{"n_layer": 14, "d_model": 320, "n_head": 8, "n_kv_head": 8, "head_dim": 64, "d_mlp": 1280, "vocab_size": 4096, "activation": "tanh_gelu", "norm": "layernorm", "norm_place": "pre", "norm_eps": 1e-05, "positions": "learned", "qk_norm": false, "attn_scale": 0.125, "bias": "all", "tie_embeddings": true, "parallel_block": false, "init": "normal", "init_std_qkv": 0.0251, "init_std_o": 0.0, "init_std_up": 0.0251, "init_std_down": 0.0, "optimizer": "muon_variant", "lr": 0.00211, "lr_mult_qkv": 0.4, "lr_mult_o": 4.0, "beta1": 0.95, "lr_head": 0.0135, "grad_clip": 1.0, "warmup_steps": 200, "schedule": "wsd", "decay_fraction": 1.0, "decay_shape": "linear", "final_lr_fraction": 0.05, "batch_tokens": 131072, "seq_len": 512, "doc_mask": true, "train_tokens": 857800000, "steps": 6545, "dataset": "wikipedia_en"}
MLP neurons of a small language model. Each row is named by its layer, matrix (up: input weights) and neuron, and shows model dimensions 32-159. Each number is 128 + 32 x the weight over its row's rms, rounded and kept within 0 to 255.
A block is one neuron, or neurons of one layer that tend to fire together. After each block is what it responds to, as a language model described it from the Wikipedia text at the highest values.

L5.up182 [104  89 151 138 111  68 123 176 117 185 108 112 174 167 129 122 142 143 143 157 116  73 122  80  91 193 147 131  97  90 141 139 100 150 114 159 107 112 141 146 178  88 101 194 125 133 185 140  90  98 101 140 120 116 140 180 112 130  79 103 116 162 130 100 116 104 176 193 133 113 145 107 128 176  92 113 191  47 156 169  71  71 121 123 112 144 128 137 113 166 103 168 168 116 124 136 150 150 139 109 136 127 147 122 173 155 144  81  90 129 108  83 116 101 139 114 133 171 209 124 205 151 108 126 162 173  99 115]
L5.up219 [169 154 151 150 144 117  73 140 133 157  94 112 118 105 155 122  88 160 102  49 110 138 113  88  67 139  81 109 152 141 158 165 117 118 182 156 103  86 135 151 111 146 161 108 141 129 144 131 187 115 136 114 109 106 162 167 103  84 167 150  96 110 112 150  88  99 117 127 145 165 205 142  89 133  97 204 121  92  73 133 161 163 139 142 109 108 146 174 123 175 114 144 118 160  93 106 123 128 165 128 128 116 131  52 111 185  93 129 182 112 149  94 111  41 118  96 155 111 153 103 152 150 126 120 151 114  96 107]
L5.up282 [161 201  64 146 116 131 157 126 117  90 160  79 148 125 153  97 160 143  97 166 152 127 185 112 137 137  98 107 155  74 114 195 128 183 118 141  86 118 121 193 146 140  94 126 118 145 172 130 135 169 199  51 160 102 177 115 150 146 116 208 137 128 138 194 151 112 178 143 172 172 160 115 155  94 170 138 194 136 123 120 100 186 141 160 120 108 108 169  77 114  58  93 121 123 139 100 152 142 165 114  92 123 187 134 103 147 157  70 123 132  95 132  76 153 164 128 121 144 123 128  65 121 170 155 128 147  92 124]
L5.up1225 [131 163 136 179  88 121 144 235 139 120 170 100 170 109 110 107  86 135 103 140  97 105 121  76 139 129  85 145 120 116 152 184  60 127 116 145  91  57 112 116 123 144 134  88  91 177 112 114 125 145 126  95  54 145 136 135 108  89 116 143 159 122 132 181 121  99 124 146 141 114 104  67 152 115 103 129 154  76 103 205 160 162 121  85  99 141 127 156 123 147 126 171  93 120 110 120  75 160 206 153 146 105 147 158 135 176  95 158 100  86 144 129 114  85  87 178 171 122 190 114 136 148 156 147 132 109 168  95]
Description: Mid-number and mid-word continuations

L10.up218 [152  83 166 112 123 177 153 147 134 116 133 120 181 136 128  86 107 142 138 174 130 116 104 126 179 108 111 137 131 130 156 129  96 206 133 138 159 179 107 106 132 120 135 153  80  99 149 101 132 129 135 123 175 162 144 171  88  81 122 119 154 156 188 142 103  62  79 167 128 175 168 151 128 164  95 115 122  90 136  86 113 180 133 117 119  91 117 150 107 110 169 168 126  95 120  94 110 142 141 101 135 108 187 113 152  91 167  79 145 166 200 121 119 146 164 118  70  90 136  38  95 121 103 194 152 111 127 120]
L10.up649 [162 156  97  94 140  81 181  76 145 140 118 123 160  97 131 149 155 140 116 134 106 144  86  61 191 152 127 147 146 135 135 114  92  98 105 113 149 162 128 121 150 180 157 150 141 106 100  94 169 142 116 130  98 134 125 105 161 153  87 133 119 110 174 133 127 150 107 148  97 122 176 115 117 121 174  92  64 136 124 118 107 189 125 116 109 138 132 137  59 105 134 148 168 139 137  60 117 106 109  99 176 181 130 177 155 106 130 173 104 142 112 111 120 170 151  89  99 158 116 121 103 173 141  97 154 135 112 137]
Description: Romanized Japanese name pieces

L2.up97 [ 99  81 120 182  97  98 164 144 148 135 148 134 139 163 162  76 151 168  75 106  50 146 139  51 123  64 139  82 180 116 119 103 132  96 117 197 146 102 132  90 161 157 181  61 136 132 111 108 128  78  97 138 155 124 102 151  97  77 113  77 101  89  85 140 167 107 134 182 137 100 104 102 131  90  95  99 108  93 112  84 158 105 146 107 137 174  79 124 126 130  97 179 132 104 105 122 128  95 119 182  96 151 110 184 199 130  86 172 120  82 127 100 123 140 148 185 117 147 107  82 134  90 142 107 116 124 145 132]
L2.up111 [131  60 174 166 149 102 131 152  72 125 164 133 119 132 129 127  69  91 107  95 141 174 119 134 103 114 131 158 111  96 139  71 121  66 105 125 139 124 148  88 108 154 160 178  96 114 142  82 112 104 156 123 104 104 152 149 101 110  95 104  88 139  72 113  93 137 171 134 154 121 116 110  89 148  78 127 128 161 193  88  87 184  79 101 105 105 112 149 120 142 150 179 121 169 140  79 139 120 140 147 153  92  95  71 124 110  79  89 158 107 133  82 155 104 126  97  98 118 133 157 122 151 211 169 117 155 117  94]
L2.up443 [160 158 139 114 122  66 113 135 117 130 175 106 186  92 113 156 133 118  81 152 178 121 105 150  61  81 196 160  79  75 187 131 119 146  98  87  68 173 143 152 125 139 144 155 113  80 110 142 159  91 153 148 113 140 226 101 125 117 140 124 125 138 121 151 155 160  74 174 107  99  69  94 112 135 146 163 148 108 122 156 121 124 121 106 132 115  97 160 128  89 184 129 132  76 121 126  99 143 171 182 145  95 130 135  52  70 106 112 102  90  77 104 132 122 158 100 130 161 154 101 133 136  99 150 107  87 129 141]
L2.up446 [139 108 138 173 131 137 117 124 149 117 174 169 167  92 128 119 118 159 145 135 154 125  75 161 106  95 182 173  76 105  98  84 139  94 114 180 140 188  99 112 176 137 158  75 157 164 134  88 163 110 123 162 165  96 156 151 148  60 113 125 149  89 166 184 108 193  90 163 139  82  99  84  77 150 158 203 123 122 105 104 126 106  63  76 102 110  81 153 119  97 111 163 142 126 113 155 155 134 165 144 145 120 115 134 101 149 122 177  94 109 129 121 172 164 193 132 106 145 101 124 119 125 131 132  93  47 129 151]
L2.up698 [135 108 181 150 156 111 151 146 103 113 169 156 151  85  98  67  92  88 117 132 115 106 132 109 127 125 197 219  83  94 139 146 146 112 200 140 130 167 133 118 137 124  98 163 136 166 120 103 148 131 111 132 136 169 146 159 125  99 109 129 114 135 126 136 141  92  99 150 146  54  56 111 106 141 130 178 134 108 130 154 105 118 136  94  67 101 122 123  68 153 162 126  83  52 131 139 107 133 118 103 117  77 129 113 121 127 130 123 145 162 160 123 158 133 166 142  48 129 116 116 150 109 147 136  98 123 149 113]
L2.up960 [123 142 132 133  71 117  77 109 138 160 111 171 185 162 184 127 109  91 126 102 108  90 115  97 166  84 212 102 125 137  91 120 139 130 148 128  99 124 127 126 137 144 134  83 124 176 112 145  97  98  80 140 179 132 175 146  98 112  82  99 166 180 100 186 199  92  94 161 169 173 161 153 166 113 162 144 159 171  71 139 150  93 100  77 120 150  87 172 172  92 126 165 152 135 156 134 128  84 125 187 104  61 159 150  75 160 167 168 126 127 141  83 151 170 171 128 104 135 188 179 111  79 184 101 156 104  75 143]
L2.up1212 [128  90 117 190 106 221 119 131 156 128 129 146 200  93 124 120 138 138 164 121 118 137  84 161 178 171 198 122 155  94  74 161  98 121  83 129 114 233 139  92 120 149 128 127 120 110 115 108 115  74  86 180 104  95 118 107 131 137  95  55 117 121 164 161 132 142 152 158  95 140 112  94 115 177 110 178 154 160 131 115 118 127 115  98 104 135 127 126 123 139 115 190  96 136 141 150 119 104 141 153 128 134 127 140 147 114  98 145 140  97 154 102  98  62 133 143  99  85 135  77 132  90  99 140  92 120 148 113]
L2.up1246 [130 172 161 112  93 116 118 107 111  82 132 117 173 184 161 121 169  65 121  97 112 104 101 160 173  62 154 125 156  96  98 148 161 111 158 114 139 110  67 167 172  84  82 170 115 169  89 132 117 110 139 111 136 144 121 105  68 108  98 135 178 128 133 132 146 144 156 149  65 145 127 151 144 173 183 111 133 154 158  93  67 221 100 130  61 123 125 136 153 144 155 125 152 149 136 172 180 154 144 169 151 208 142  99 137 129 152 159 165 144 103 155 190 131 168 170 151 170 128  69 149 110 127 116 109  93 143 118]
Description: Word-start fragments

L10.up324 [175  73 158 173 126 147 125 162 126 156 157  87 165 137 105 137 113 152  58 145 128 145 101  83 167 131  99 125  90 154 161 145  99 152  40 145 139 138 111 126 119 140  43 102 142 158 118 182 146 120 125 135 120  97 143 159  86 136 101 111 165 109 116 166  93 151  59 166 115 112 133  78 113 121 144 156 117 170  98 107 133 193 147 124 100 167 115  87  69 140 136 134  94  91 137 141 164 189  78 176 158 133 138  98 176 123 182 116 116 165 104  84 145  79 136 157 101 167 120 109 117 107 183  97 113 104 148 142]
L10.up1147 [158  84 145 175 120 171  83 155 123 151 160 192 136 185 123 147 134 114 112 114 145  90  81 140 122  94 126 218 124 118 156 148 122 145 111 134 123 138 117 133 146 159  89 133 113 135 101 104 131 166 109  81 126 157  70 114 122 150  73 157 153 110 173 201  64 104  97 153 144 144  90  63 110 180  62 163 147 154 139 105 148 111 139 133 100 119 119 160 162 126 134 171 133 134 149 181 149  91 122 118 149 116 165 112 128 110 111 138 110 147 138 130  46 123 115 125 106 180  93  84 167 149 150 135  85  85  96 118]
Description: Number-internal separators

L10.up192 [164  82 132 143  92 172 161 125 128 151 116 135 145 124  92 159 118 113 189 138 100 115 125 108  72 112 101  92 131 134 172  91 141 132  80 123 107 117  89 117 166 122 147 162 155 134  69  89 167 112 157 150  98 121  78 150  75 158 115 114 181 126 136 167 161 158 123 104 111 138 117 103 135  87 163 112 143 109  94 135 115 166 182 173 158  99 162 173 103  79 164 100 103 169  84 122 109 193 104 125  90 142 141 117 118 146  87 128 152 153 126  70 107 136 127 193 120  99 148 117 137 138  79 113 178 184  58 158]
L10.up639 [141 107 136 150 125 101  73  99 102 120 178 129 177 115 114 143 134 136 161 180 207 113 121 165  69 126 205  77 160  86 146 180  84 117 123 129 117 189 122 174 117 107 141 119 127 104 121 124 136 128  80 156 141 149 176 109 115 156 132 100 129 119 157 165  90 148 182 130 156 111  98 123 164 118  63 107  90  71 135 128 101 148 143 149 116 169  93 168 135 149 154  93 156 138 124 140 112 127 125 146 139 135 123 134 121 139 118 102 135 126 137 142  53 135 169 179 130 106  39 190  93  73 129  88 197 141  60  66]
Description: Letter a / article a

L5.up204 [153 127 153 137  86 156 137 112 161 128 171 121 133 149 172 140 143 145  73 142 131 128  94 163 112  56 150 150 146 155 117 196 100 171 125 169  80 152 200  98 141 111 121 139 155 129 184 137 126 119 124 142 199 186 114 141  95  72 163 147  91 141 157  61 155 130 136  73  72 134 141 113 162 108 172 131 102 101 105 141 100 123 155  44 116 102 135 111 113 105 111 105 139 147 115 130 141  87 165 169  95 160  89 163 178 109  76 140 164 154  93 121 107 144 104  92  83 126 165 153 166 110 118 179 133 170 145 129]
L5.up589 [164 112 104 178 153  97 133 109 127 190 173 111 121 145 145 177 169 116  83 187 182 156 105 153 209 137 141 143 133  76 117 127  74 127 127 159 135 142 141  66 152 137  90  81 141  60 140  78 112 113  79 196 154 119  84 177 149 114 138 116 128 107 103 172 116  93 161 130 133 139 133 106 176 192 131 128 156 161 109 135 111  74  73  59 117 175  91  70 155 134 135 110 134  77 128 109 128 144 147 139 143 197 121 129 162 107 139 118  60 173  96 160  62 148  65 135 134 150 164 142 166 150 121  97 170 140 144 118]
L5.up1161 [ 80 107 121  98 149 129  88 105 179 155 105 111 167 179 147 176 176 193 138 129 143 126 116 179 103  89 176  61 111 113 159 101  79 133 126 118  98 194 135  77 104 123  97 141 161 187 171  94 112  81 143 113 119 141 151 139 106 142  92 113 110  81 119 103 139 137 167 156 149 110 153 133 100 140 107 110  80 128  83 144  93 114 189 106 134  92 114 129 101 144 195 108 143  86 114 167 154 133  90  80 117  36 108 117 144 193 146 116 123 169 145 114 135 109  87  98 132 179 132 120  81 111  66 114 121 135 139 101]
L5.up1193 [126 112 144 161 142  96  80 106 136 152 164 118 113  92 141 102 183 159  63  96 174 146 153 138 151 102 154 155 123 137 102 170   2  99  80 197 154 125 129 121 149 107 158 111 176 153 135 143  89  92  99 142 112 119 122 122 120  80 133 144 166 101 146  81 130 127 108 174 115 162  90  91  91 171 116 129  81 151 162 122 106  96 117  69  82  94 155 159 126 145 118 144 151 151 166 149 129 147 149 136  76 104 125 142 149  11  98 191  33 174 139 128  89 110  75 123 108 124 122 162 113 112 138 167  90 106 133 118]
Description: Romanized name syllables

L2.up54 [186 118 151  90  76  90  96 110 172 124 119 158  94 161  93 140 144  96 139 115 141 171 126 109 122 141 138 133 138  48  70 163 111 135 122 141 101  78 149 118 156 146 125 113  88  75 154 101 123 139 149 115 137 163 188 140 110  95 122 121 130 116 171 140 110 100 124 130  56 105 148  88 124 119 123 115 158  68 149 185 115 112 191 112 114  98 153 121 125  95 107 143 181 132 174 107  92 139 122 124  85 173 190 113 166 137 163 150 136  85  93 127 142  48 144 165  69 120 113 118 157 117 142 132 163 118  60 108]
L2.up109 [114 202  98 139 137 174  80 146 121  73 100  97  76 111  90 110  95 108  98 170 137 136  91 102 133 109 146  83 122 100 138  67 160 140 116 215 181 167  78 162 121 132  95  79 192 102 168 143 151 123  86 103 155 118 110 140 138  91 230 158 144 113 131 157 108 110  99 147  99 121 121 137 114  62 154 127 151 117 126  91 133 137 151 128 123 154 122 153 169  98 161  44 161 108  91 136 109 129 128 143  92 154  87 167 120  89 143  77 123 202 134 143 131 119  82 128 102 106 108 143  98 106 193 118 128 126  85 175]
L2.up744 [ 84 213 136 145 110 117 162 215 110 100 109 169 149 101 141 184 137  78 150 123  88 132  81 100 128 113 100  98  90 138 124 159 127 121 200 110  91 160  43 120 134 145 118 162  56 131 100 133 136 118 176  99 124 146 135  94 128 105 107 127 158 126  88 153 141 111 149 145 150 165 156 117  89  98 180 125 107 130 129 121 130 139 190  94 128  94 124  93 125 113 128 110 136 104 115 112 192  79 161 179 172 140 104 186 123 201 154 135 147 143 123 126 165  56 123 134 168 109 112  89 126 161 157 100 166 124 123  80]
L2.up959 [135 134 113 182 102 122 121 131 122 161 173 135 143 127 193 167  86 108  79 148 111 133 128 115 110  78 132 134 158 116 102  89 162  83 151 116  90  96  99 118 103 127 161 177 193 164 146 157  90 114 136  99 163 167 151  95 154 168  94 163 153 172 165  99  87  88 178 141  90 123 134 102 115 111 129 119 143  92 178 107 173 102 130  76  92 138 192  85 128  75 119  98 148 156 100 122 104 150  79 107 175 104  54 153 190 119 143 166 153 105 149 112 162  96 150 132  81  69 155 123 127 107 160 140 137 117 116  74]
L2.up961 [169 100 110 127  99 159 144 112 132 171 154  67 148 214 117 136  99 136  98 120 115  79 153  75 147  76  85 125  91  97 188 181  86  89 147 141 137  82 109  85 142 121 118 141 133 113 143 130  91 146 163  78 104  86 139 157 121 142 172 163 174 151  99  83 168 136 128 111  99 161 148 127 160 166 100 142 124 133 116  94 145 129 118  99 148  84 103  88 142 161 150 150 114 146 162 164 125 112 108  92 124 134 144 179 135 132  75  82 129 145 146 159 101 107 136  86 140 117 117 172  86 182 131 146 148 130 123 109]
L2.up985 [164 123 110 145 168 169 149 105 150 147 152 109 104 110 144 111 135 105 175  98 122  85  75 111 115  94  55  82 171 157 138 141  90  70 122 124 168 144 128  81 152 112 162 101 144 115 139 159 139 123  87  89 142 154 126  83 109 160 147 114 156 102 137 131 148  68 166 194  93 184 135 110 167 117 220 149 106  97  93 116 147 109 148  32 114 132 118 167 134  99 162 137 151  87 122 161 145  97 136 116  86 161 159 164 165 199 148 130 138 111 102  76 118 102  86 116  71 126 184 141 130 120 131  97 130 140 128 175]
L2.up1025 [144 129 134 118 172 161 171 162 181 126 121 141 151  94 120 123 103  98 124  92  75 157  19 128 128 129 106 109 112 126  96 149 161  81  86 174 151 136 151 132 204 118 125 147 116 141 149 139 134 153 122 105 159 154 119 119 180 156 164 134 131  91 165 109  66 160 116 139 117 113 108  99  85 104 120 105 149 105 130 158 142 169 126 159  93  86 159 132  94 122 171 136 165 101  28 151 138  87 150 115 112 188 149 136 160 154 128 154 128 119  40 141 177 110 144 181  82 108 135 114 176 190 122 182 134 176  75 121]
L2.up1150 [128  99 110 129 158 128 147 106 125 169 183  98 162 154 142  46 165  91 130 126 176 147 112 129 130 101 103 121 177 118 112 108  33  59 113 133 129 156 189 112 154 157 184 173 153  92 128  80 122 121  56 137 138 182  93 138 116  88 127  87 145 122 147  99 129  78 144 167  88 151  82 155 125 168 150 101  59  96 177 109  97 151 124 120 137 135 140  73 101 124 176 133 126 125 129 111  73 103 138 140  85 124 147 166 113 101 141 179  99 157 145 169 123 102 115 104 139 155 141 128 110 157 166 119 112 100 138 161]
Description: Vowel fragments in split words

L2.up108 [133 181 149 156 151 121  90 151 128 163 183 164 182 151 109 103 178 183 136 130 126 161  97  89 123  97 158 159 156 139 126 113 136 116 146 177 143 125 132 133 157 158 174 138 127 124 133 110 121 136 156  82 139 182 115 179 115 174 112 146 100  41 201 141 155 172 161 110  49 157 122 106 115 123 131 141 103 198 127 127 147 119 196  70  94 160 173 100  96 104 121  97  88 151 107  59 127 130 123 115 113 120 144 133 137  54 112  83 161 150  86 109  99 170 125  89 127 138 121 134  91 147 171 153 138 137  64 144]
L2.up273 [167 135 145 103 119 120  97 105  97 209 154 123 168 128 149  78 136 102 176 103 108 146 126 156 129 128  62 194 152 131 149 116  20 169 133 157 132 128  97 152 167 119 151 170 161 102 123 134 122 134 214 113  97 130  99 142 189 115  56 143 140  91  84 117 124 138 108 103  94 136 152 157 141 217 149 187  91 162  99 133 152 144 109 165 122 191 110 102 168  87 122 126 179 151 140 131 114  85 117 114 143 162  95 107 127  79 112 183 196  71 122 114 151 138 108 139 174 139 152 142 126 153 122 103 137 145 140 163]
L2.up400 [104 113 141  83  99 101 123 177  97  95 109  91 154 163 138 132 127  77 101 117 135 171 104 174  72 132 173 108 123 140 120 103  94 169 148 148 153 161 103 138 124 156 142 149 125 128  69 126  63 179 125 117 138 147  92 135 138 110 113 102 162 141 111 181 185 150 135  76 162  92 170 144 132 157 114 159 162 163  93 131 163  81 150 109 187 142 119 163 168 112 167 157 103 140 167 134 106 149 108 115  57 108 145  98 126  71 168 137 103  63 103 108 108 150 216  79 125 141 149 100 146 112 165  94  64 118 117 180]
L2.up706 [115 162 136 154 128 105  98 130  85  96  92 192 122  93 154 165 156  72 108 105 111 124 133 104  84 127 171 108  84  81 131 191  69  97 136 111 174 178 164 153 113  64 128 170 173 185 113 110 110 128 189 192 130 123 123 126 138 140 166 172 153  88 107 179  87 125 117 127 118  78 110 114 124 124 128 158 161 104 148 165 128  99 144  89 100 118 113 110 153  79 177 167 182 128 150 126 113 163 159 181 110 103 189  83 134 124 157  65  90 130 162 140 160 125  90 157  92  86 131 115 152 163 146 122 196 112  63 131]
L2.up877 [ 73 129 111 147 123 132 159  97 177 105 147 140 143 116 110  93 150 148  99 170 133  56 126  97 100  80 108  76 114 142 149 148 145 100  50 162 172 152  99 155 152 132 146  84 125 174 150 192  56 107 220  79 103 115  81 103 176 104 166 108 161 110 118 126 140 127  91 141 135  61  96 123  90 119 140 126 179 111 133 142 120 112 193 129 115 123 117 118 127 126 192 142 154  78 147  91 178 164 110 137 125 132 162 129 101 136 123 131 151 136 106 170  88 119  85 133 110  74 143 120 109  71 132 157 100 104  82 121]
L2.up900 [ 94 134 146  99 146 121 151 158  88 130 146 167 185 150 109  90 154  72 150 176 105 161 129 122 133 140 148 117 124 173  79 130  79  73 152 113 140 132 107 119 130 134 185 203 126 204 142 143 145  69 144 100 138  83 145 136 138 106 123 132 167 101  74 126 105 110 102 171  79 103 109  53  62 154  88 147 170 119  98  82 120  76 100 138 137 143 130 106 134 149 174 103  55  93 157 183 149 136 133 145 130  99  41 114  71 116 124 101 213  80  83 107 127 147  60 131 117 168 187 120 110 168 139  73 148 129 107 151]
L2.up1203 [150 151  79 172 136 121  67 150 106 116 136 125 104 129 198  84 127  84 122 122 118 119 178  57  54 125 168 148 141 146 150 155  96 165  40 130 162 134 163 134 178 172 155 105 138  51 109  97 149 142 112 140 107 111 137 110 119 135 124 132 155 102 157 190 125 107 105  97 181  92 112 140 106  89 167 102 122 143 157  66 141  85 146 112 181  97 134  53 119 149 125 138 126  74 182 110 159 106 103 150  83 138 162 103 142 148 131  90 102 166 202 130 169 155 167  98 153 130 141 107 163 132  95 145 137 142 153 121]
L2.up1234 [146 158 167 171 107  74 115 127 144 178 155  94 132  98 122  81 190 137 149 116 140 110 130 221 156 140  75 127  87 145  61 135 122 148 127 121 111  96 106  88 165  86  88 118 130 158 122  84 136 149 122 134 141  82  65 136 139 165 102 122 119 157 140 135 160 118 136 118 138 100 132 144 123 144 128 133 131 154 107 133  73  93 130 127 187 143 169 109 173 148 113 159 158 120 126  81 177 131 149 103 109 138 111  44  92 101 114 126  61  64 115 165  67  66 179  87 129 108 103 178 157  96  73 150 161 151 124 107]
Description: Mid-word "ol" piece